Part of a small language model's weights: width 320, vocabulary 5773.
MLP neurons of a small language model. Each row is named by its layer, matrix (down: output weights) and neuron, and shows model dimensions 80-207. Each number is 500 + 40 x the weight over its row's rms, rounded and kept within 0 to 999. Numbers have three digits each. A neuron's up and down rows have the sign that makes its largest values positive.
Before each neuron's rows, "raises" lists the tokens whose logits its output raises most directly, leaving later layers aside.

raises: "==", "== ", "The ", "=== ", "==="
L7.down240:498553492526525458482491501524444484491516447508490448482564532461502457512525469501440596518467538483478463532484447482530516458453456457460811475481502512457492508519495434475567448513537531501539551461505527534474502502471496487488439503520525392514494471497539502501470509450483518518472505470552491479455494506600476498509460498475489484459563509550503477465449523552494471503521

raises: "200", "of ", "202", "201", "199"
L14.down518:461495559524505579588471551546422470482497485486536468565509482529419468509407465538412463462509472550546423460528528507489470484511540524550574538534471476506477567566542459495522519554478501541495477510503461577492523431480489444481467499496453514470539494547534517479486474433502543487569460526515549506540499458521505469498540494471470522497554569501516522500484556423470536524517

raises: "football ", "Athle", "sport", "league ", "Stadium"
L2.down558:509508625492538522539568547488540478517533516456553463518488573452485491481560450515526503551459497477477483527500487509516521544484536480573494462525427536552520485451544490583470532559392468471503545561467500459448454495490548556527576515496528464563565504430509437517542502462468478519475433572531515474459451549461490452486510565602452499487533487498484481499501489501488526438500

raises: "they ", "she ", "he ", "it ", "others "
L12.down119:530464491535502500546529472459445460581477521511436516542462463468460504552444480462488447510503473464519494507452485450490500487371464556410528472431625486533474500444540490481473521445538491426526529460462488462488485517509508539530539487479565433475505424493539421515573547466461514553525489467497496461499479461486514432561573500474474505455503488550478579447399454462496521515566

raises: "she ", "they ", "he ", "we ", "it "
L12.down669:449508484553543465523465470480431585531443482449475410512522475487466567468438476498470494512490495405541487535465490526453527470433534491442553530480475520628491475521496536486511553532561512528535538478455520508398496508558494508522425484539574452440542482486521452475530480510472429498494536444485550504495476542561480472497547558474478494401482516525452559538398461539490491533507

raises: "it ", "their ", "the ", "it", "them "
L12.down757:484517494551522491565522453554463496480550540523513571520591540474487443472473475509542504482477498520555517467492559472526557551454511491494509574512543523496536403477514546558467507541518465532516510527518504508503574452462543504521524522548492539531444515497517412457547442488421577461548467511477511555543471535532517526528595527481543489456498446498475529451514485450544504492468

raises: "own ", "202", "own", "201", "first "
L4.down143:491488503556438419502468550468402464434533509516464509501482459473535464498483443515509401528551499489609444508513514475417462478556517479497685537459462568468479494464512522459468557471496560526539453502552485464446507449496508468484474493515534469555466482521530526531510470493508543490551426494504567464483461489548393494492490470473416527483509562444474468461486481510458417562520

raises: "to ", "for ", "to", "support ", "information"
L12.down0:494467586526517493523457517483534521516467548378547490493543476497495509583445504549527502521512541416425493464569460498433500465587517472496614559458562439504525533481526461519468508501455459495440491522563494507507488502521512525518577509539448520504480497548468501464367425538471482509481478492427505549463502491509468467549539484466517469469482466557413535538522392516466499478485

raises: "her ", "his ", "their ", "front ", "the "
L3.down236:467512472488560524522577449522478498532463530457454479535489445456541516435548523509550408564482477503542481519458502448532469522499483484500577508522527524492563522538500483534527478520420530542575521503474496522511545532461481414508561469495462488519488477484476479539452499501488489562605457538511616471450536446528476509525537407539533488447584511486529515513504532419391485486469

raises: "my ", "I ", "our ", "me ", "["
L14.down309:489544451460545575452491479456510457539497451501550502435518606456542414471466549517437476491516520549431458485513559578542520525484494474406560485435579518503512488552442429520514625529537467481485502546454465533510540501458529574480541583578509575457437510479502485520560535489490494555507440526488458532589472511537518501529452492520492536477484487472578499464496460504493474510555

raises: "same ", "first ", "last ", "entire ", "previous "
L2.down55:487536457548535428552464523501517491465492531470457420525432428503519468491475479523524449489478522494480521545497531479488460508533475529483799532467493490478457495523484504529503557467474511527531516450543473453476493465392519476496461499469550467482503495512485462514514491454437500502481480554502517492471440501500425479446464503446442471494519557486434459503445519515456384534501

raises: "194", "202", "200", "193", "201"
L2.down284:605508537432569487423483468497511505569504486521461478481533490428460515452506504533496500438446508575446524438535483583527491479549487416496545504567462462497560503470540497530512454503521556471477444502547468497480540513503573523519502508495518525461478484500469569515500460506503459420507500560467509510490424444435552493483442478520477567500510507454450475443426549479472461512592

raises: "ism ", "ism", "Party", "Party ", "ist "
L5.down306:471479465506462446464479549496410577474466514467460457533501485574497479503476521513450443509491551456483454468526525524540514505501536536396470513535454494435533524512478497516482529485443505472495545531502476527524500477464517476537523503550588475477565460563530459538575479438490464568516524494568519441571437437579462481488518483551490523450520488525510562519467456489572511552479

raises: "to ", "To ", "to", "till ", "until "
L14.down240:464552560503475561470466494469529483515468578525541500549551495458497499533476473524532509525389492465472496416485461470476526503468493486480502538490481469487554528485493532500508492512478514515406521423517513498508509513466528481570502479512576517492564487579403550466560448429443425503536504543538537489512452456451510512535490432489519481569432488503447521509568473544489583460477

raises: "the ", "The ", "this ", "its ", "promot"
L15.down394:527483481445503547499449471496475538533535515503465486517544466471556541506402543490483554409494527486474482537456596446535562514567469550498532476518462477508508519611535478515511556509457475524497460501511509423511509512496558540509540526449471508446451496521598486552501433497496505458522550464547558578518552457600540492455548499562502497541472555461542512482419486527497533522483

raises: "== ", "==", "=== ", "Scientific ", "==="
L7.down377:507565444552572506411513472556511469496526467438491577533571408527478486433490533467497495489416442523537516456508497533506456497533531485425599483489513495515472556547496529417482463506439507465526483441517521484499541463470586535382472453434529474485534495438464454510456506514520544537540547501409526459456555455492473501494460519491536488540493456497496477486446465513464461557503

raises: "same ", "next ", "first ", "entire ", "lat"
L3.down371:488515445547473433572444521526496531482481467496447430504504470444528545541491496443527506539538534496471528494522483537492516586576531516500746475431545508484553498516457488542464568492484555530502460466495502465464499533413490522493474485485546441530487499483493478517448435503502432545529473562547504441456429525555446498478561486507508490491537536562477464572468529498512450562508